From a checkpoint of a small transformer trained on Wikipedia.
Training: 210M tokens, 6415 steps.
MLP neurons of a small language model. Each row is named by its layer, matrix (down: output weights) and neuron, and shows model dimensions 80-175. Each number is 200 + 30 x the weight over its row's rms, rounded and kept within 0 to 999.
After each neuron's rows, "fires before" lists the tokens most often just after its 100 highest values on Wikipedia text that the model never trained on.

L11.down58,165,188,179,178,157,199,227,221,152,219,218,169,247,108,199,237,174,146,193,233,206,161,203,211,170,131,195,205,233,183,185,177,235,235,202,225,193,195,231,183,147,202,253,210,187,208,211,191,171,207,210,147,225,196,218,210,137,214,220,227,228,232,176,154,168,210,230,169,183,245,213,282,235,179,167,148,218,200,175,211,191,186,232,180,182,157,168,228,251,160,185,193,207,237,223,270
fires before: "1", "2", "0", " "

L2.down27,189,215,222,184,215,201,165,241,164,230,197,238,210,190,195,213,159,235,156,223,222,202,219,196,185,190,188,189,243,222,171,182,170,172,210,229,180,188,169,189,210,235,153,217,217,281,202,213,205,209,199,172,216,240,153,197,173,261,217,224,225,183,205,199,158,175,227,148,191,246,184,230,181,171,189,157,136,183,182,211,182,215,198,229,199,230,133,200,224,243,232,221,161,207,174,213
fires before: "0", "2", "1", "9", "3", "8"

L2.down91,162,208,188,197,163,181,210,247,220,208,183,231,225,232,186,210,216,172,234,244,193,137,195,201,192,237,161,232,186,171,241,194,217,229,245,187,218,221,183,250,220,206,272,166,135,223,175,171,184,219,214,234,182,167,144,219,172,163,178,218,178,225,216,223,172,169,226,179,180,212,171,205,243,207,234,222,185,185,190,94,192,173,201,170,214,218,170,183,233,198,231,189,204,202,176,208
fires before: "\n", "ance"

L12.down299,180,232,178,168,185,168,189,220,211,222,199,204,191,254,164,166,229,155,220,166,184,200,175,188,190,215,231,223,173,169,246,188,169,233,196,172,177,182,233,205,215,223,182,235,204,246,190,190,186,191,179,257,219,170,200,219,208,225,221,265,152,228,158,235,193,237,169,231,246,218,168,223,215,183,186,228,194,197,149,149,255,195,253,161,193,151,286,214,202,222,167,251,202,225,170,203
fires before: " to"

L14.down483,238,188,224,219,189,207,212,157,238,177,200,230,231,238,241,230,198,155,210,241,200,136,166,192,212,191,210,211,199,171,233,188,221,211,225,240,195,197,208,223,181,182,161,226,181,179,207,240,201,202,252,178,204,205,208,227,192,201,191,240,162,206,222,193,178,219,213,174,177,196,191,241,167,275,163,222,195,187,194,172,194,265,161,163,216,130,204,207,217,231,150,224,229,200,181,156
fires before: "1", "2", "3", "5", "7", "4"

L2.down122,228,190,246,194,206,172,158,294,189,277,174,181,274,177,154,208,199,192,217,196,210,182,182,199,177,224,173,194,239,192,184,162,214,163,191,195,212,215,154,216,176,179,205,190,192,177,215,192,228,235,173,196,233,207,193,200,210,146,232,267,201,195,216,204,200,163,185,231,198,196,155,263,187,164,178,218,163,184,175,234,228,214,192,251,185,185,174,155,272,235,214,221,182,242,225,184
fires before: "3", "7", "8", "9", "5", "2"

L5.down349,214,240,209,209,171,217,195,216,195,175,213,222,211,199,251,192,232,223,229,219,202,195,199,225,185,193,206,159,180,225,171,102,226,209,190,183,168,195,175,182,214,228,164,218,221,184,274,241,193,212,163,144,175,270,203,201,192,201,203,211,156,195,150,210,176,241,231,179,205,218,260,252,221,155,188,199,175,175,213,130,272,183,195,205,142,164,190,177,204,250,213,238,200,204,204,181
fires before: " the", " to", " by", " from", " at"

L9.down100,158,186,183,193,186,247,215,192,177,199,197,222,151,215,185,228,237,231,263,189,249,209,204,163,140,221,211,237,213,185,193,171,166,211,238,193,208,217,180,169,203,199,269,185,142,224,190,230,148,125,239,210,213,245,163,210,197,175,133,195,155,213,216,237,194,208,192,243,226,195,200,241,138,227,200,173,186,209,200,188,192,157,188,187,183,177,155,209,234,290,218,209,186,161,190,150
fires before: "\n", "-", " and"

L13.down51,151,190,176,198,182,223,198,171,231,190,192,199,221,269,205,173,255,194,282,170,222,228,188,205,188,185,168,212,174,256,208,186,246,226,219,273,223,201,214,198,202,210,167,181,192,192,226,210,250,199,217,180,192,199,224,193,146,155,149,208,206,233,162,199,211,174,180,185,231,129,216,111,235,259,196,240,190,164,194,246,182,196,202,216,225,224,161,187,261,202,175,216,190,225,224,224
fires before: "\n", "el", "ered", " |", "b", "ence"

L5.down552,192,259,153,207,188,186,172,209,156,210,236,216,127,147,214,176,235,155,185,178,252,195,178,169,202,196,204,193,176,201,160,188,164,237,189,225,209,209,192,215,181,224,175,193,220,256,190,214,191,174,230,200,252,226,187,248,180,203,262,201,187,248,169,188,228,214,158,184,203,205,190,324,177,195,165,178,210,222,214,209,213,205,229,168,161,191,165,189,239,221,175,218,212,194,175,256
fires before: "0", ".", ",", "5"

L7.down603,146,217,196,200,203,231,161,200,201,213,187,225,187,173,202,190,163,155,171,251,199,219,192,213,215,185,183,188,173,243,195,194,193,195,160,188,214,225,207,208,158,206,180,179,164,236,181,219,198,213,149,165,238,173,220,269,121,200,293,134,232,246,203,230,211,214,237,194,233,203,223,274,250,198,207,186,231,181,224,194,181,253,206,199,159,183,158,209,253,196,225,175,134,179,177,218
fires before: ".", ",", " and", " in", " of"

L2.down454,218,209,273,173,201,217,174,239,134,227,191,170,206,154,206,213,187,186,148,244,223,200,215,210,194,160,163,195,249,180,169,174,193,195,219,249,186,206,205,223,199,196,197,187,216,224,220,250,162,253,165,180,192,232,178,203,146,255,239,246,244,184,153,244,169,173,193,198,190,224,164,236,208,203,177,237,186,168,224,218,211,188,186,244,204,166,141,234,232,204,191,207,197,219,192,211
fires before: "0", "1", "2"

L14.down600,198,217,149,258,186,214,161,189,192,198,196,203,224,178,201,178,233,169,159,254,197,191,221,190,207,251,186,185,218,145,194,184,215,149,202,229,185,209,196,202,192,211,239,201,169,144,220,186,176,206,148,162,218,195,207,229,205,208,196,193,268,166,217,177,193,191,236,151,148,164,236,208,213,183,194,184,154,170,217,166,224,151,198,255,217,195,190,196,263,193,222,220,200,146,174,183
fires before: "1", "2", "5", "8", "4", "3"

L5.down126,176,182,220,141,179,202,223,197,157,209,279,245,221,210,177,227,199,183,198,188,251,196,216,201,176,235,246,153,242,182,209,139,204,177,202,183,252,159,206,209,181,165,158,200,207,161,136,225,137,171,271,211,208,220,206,171,200,164,196,207,206,211,186,206,189,235,152,207,152,191,185,167,260,172,234,243,246,246,179,206,230,243,169,137,163,165,178,216,198,192,154,199,230,181,182,162
fires before: "p", "por", "pt", "es", "ant", "se"

L3.down369,212,186,225,191,175,208,227,141,232,201,212,208,221,216,199,146,227,152,185,215,193,223,199,224,203,213,220,211,245,254,196,184,212,194,215,199,192,268,186,206,237,152,242,197,217,220,231,188,284,189,163,220,162,182,130,178,214,183,191,234,177,175,245,256,192,207,223,204,192,235,141,150,222,182,199,183,209,154,191,232,252,306,209,164,164,204,155,179,209,180,178,268,242,187,189,158
fires before: "\n", "ut", " |", "land"

L3.down202,186,197,172,190,190,185,147,221,145,206,191,172,241,183,162,208,206,207,148,150,233,240,166,192,202,186,155,186,234,165,232,216,223,148,251,192,236,181,192,199,223,224,169,202,143,209,210,196,194,181,225,201,198,179,181,169,204,249,226,230,219,175,256,172,205,218,190,160,219,172,194,255,185,193,196,210,198,248,192,163,175,214,145,261,183,181,166,241,239,195,247,228,164,188,176,198
fires before: "9", "2", "4", "6", "1", "5"

L5.down271,212,259,234,230,203,210,202,188,166,208,243,223,200,211,180,189,255,161,210,230,221,235,213,206,164,190,215,212,206,224,164,164,223,213,195,198,200,196,190,175,140,164,199,182,217,221,189,201,214,171,217,200,210,241,231,154,137,219,261,200,181,209,166,257,216,232,179,159,175,222,138,284,177,179,210,196,139,192,158,175,193,197,274,218,168,170,113,186,172,211,203,182,171,177,208,228
fires before: "0", "9", "1", "2", "5", "8"

L12.down629,193,144,217,250,203,194,155,170,177,226,224,195,232,170,191,226,209,198,163,177,230,211,259,179,172,228,208,214,200,176,202,181,165,213,170,203,216,185,196,169,269,111,178,183,175,201,233,163,230,155,205,242,195,197,235,176,225,146,221,202,202,187,222,199,143,258,204,192,196,218,209,188,185,158,199,247,202,201,191,245,228,217,208,215,179,179,252,207,189,235,186,157,279,214,211,201
fires before: "ed", "ing", "ant", "es", "s"

L12.down166,161,238,237,176,213,208,205,134,173,159,206,208,192,232,198,179,210,182,200,163,175,221,231,179,217,206,199,180,188,228,196,198,205,175,179,192,256,200,182,145,187,209,203,273,208,230,182,228,146,176,145,215,228,228,209,229,198,233,150,229,183,209,184,226,261,148,196,143,211,188,162,204,222,226,184,204,155,221,195,135,229,173,252,253,215,203,126,205,208,237,213,191,183,225,143,219
fires before: "0", "5", "1", "8", " m"

L3.down432,180,246,151,184,228,190,200,201,233,166,240,178,185,271,245,225,203,205,185,186,234,175,184,196,193,120,160,192,211,188,197,137,157,189,220,182,208,188,130,210,201,243,212,168,221,206,232,206,211,204,251,200,197,234,205,202,197,150,232,248,201,227,231,239,184,188,147,173,164,189,186,197,194,238,193,211,207,264,172,135,220,220,191,168,202,208,168,214,265,211,176,192,201,191,192,184
fires before: "|", "|---|", "|---|---", "1", "2", "|---|---|---|---"

L14.down401,181,213,224,176,151,177,201,230,224,168,184,190,194,240,143,220,241,208,232,194,184,201,141,200,132,174,189,213,202,224,206,181,184,224,184,196,170,175,180,187,213,211,172,191,224,265,185,201,175,208,220,217,199,250,222,220,178,198,193,240,187,188,148,161,171,183,158,203,204,202,209,195,213,208,168,231,128,194,144,159,211,239,213,247,175,210,237,230,147,215,179,243,188,269,123,200
fires before: " to"

L13.down145,176,231,162,164,237,202,224,182,241,220,158,203,213,154,162,228,152,173,203,208,202,209,223,198,157,188,171,199,219,217,219,218,152,225,223,229,228,234,225,204,182,186,231,189,186,239,247,246,240,179,227,196,267,144,212,173,198,165,234,211,228,185,198,163,229,183,194,219,173,247,251,206,215,155,199,232,219,169,175,196,212,203,161,207,175,194,218,201,242,191,242,199,155,239,225,230
fires before: " "

L5.down465,212,224,169,179,243,177,108,223,180,181,214,226,219,184,145,175,198,185,208,223,184,153,225,195,216,173,220,197,231,207,224,204,168,222,190,211,217,199,206,228,195,189,208,179,217,172,194,152,225,260,215,206,200,249,182,215,175,168,283,228,136,206,239,174,220,183,191,219,179,144,207,213,180,208,191,194,225,176,175,222,193,156,205,210,160,168,203,163,195,166,163,249,197,215,168,198
fires before: "2", "1"

L14.down380,162,209,174,176,156,208,250,160,218,166,166,115,189,184,238,230,164,211,184,222,169,189,205,231,151,175,148,203,205,219,176,193,197,164,216,225,221,193,225,204,161,170,225,200,217,226,246,195,222,179,221,169,299,189,205,206,209,181,202,198,210,139,191,187,231,255,236,220,202,219,213,242,216,242,225,200,222,160,156,206,235,166,194,217,170,186,213,237,232,209,220,220,198,227,230,235
fires before: " "

L2.down3,181,219,175,251,192,142,211,173,232,214,173,174,244,237,186,142,153,182,193,221,230,230,153,186,173,125,213,235,231,218,246,237,202,190,272,252,231,232,228,229,193,197,173,190,177,165,218,218,195,235,197,211,165,217,208,187,223,196,161,220,197,212,236,222,242,145,200,178,171,180,181,153,220,175,220,189,189,151,234,257,225,192,213,180,219,219,234,158,242,199,205,247,205,218,189,182
fires before: "\n", "ially", "ell"

L2.down566,225,185,225,214,183,251,178,192,197,199,192,245,219,210,171,197,230,159,189,230,167,190,179,188,199,160,218,191,223,195,230,196,204,231,229,202,218,181,206,220,142,180,203,182,211,210,192,135,192,234,224,238,204,232,172,195,178,162,284,210,160,194,241,210,234,221,187,195,159,183,181,212,186,202,196,202,191,155,166,190,203,191,185,199,198,167,144,202,198,189,205,222,201,181,186,196
fires before: "1", "2", "3", "4", "0"

L5.down603,146,232,179,185,200,186,218,218,169,177,237,215,218,237,204,166,124,217,204,195,222,183,196,231,221,205,112,154,185,191,163,170,229,207,286,183,183,206,238,177,193,184,234,172,190,269,198,213,205,204,166,189,187,188,165,243,236,227,140,244,168,227,225,268,182,197,266,184,234,219,228,195,205,274,226,176,176,253,183,142,212,199,143,224,221,220,135,150,202,203,220,224,209,189,193,227
fires before: "\n", "ies", "es", "ific"

L11.down340,211,182,222,197,234,176,167,142,216,224,223,210,205,180,185,179,190,192,205,211,179,197,232,165,239,155,245,250,226,196,166,208,176,261,223,168,183,221,149,203,211,238,178,191,181,192,190,192,161,226,238,169,232,250,168,183,182,127,215,223,202,189,206,199,210,191,187,215,164,208,180,256,198,163,185,210,204,166,160,192,151,196,211,186,198,134,185,185,174,208,184,204,199,191,202,158
fires before: "1", "2", "#", "3"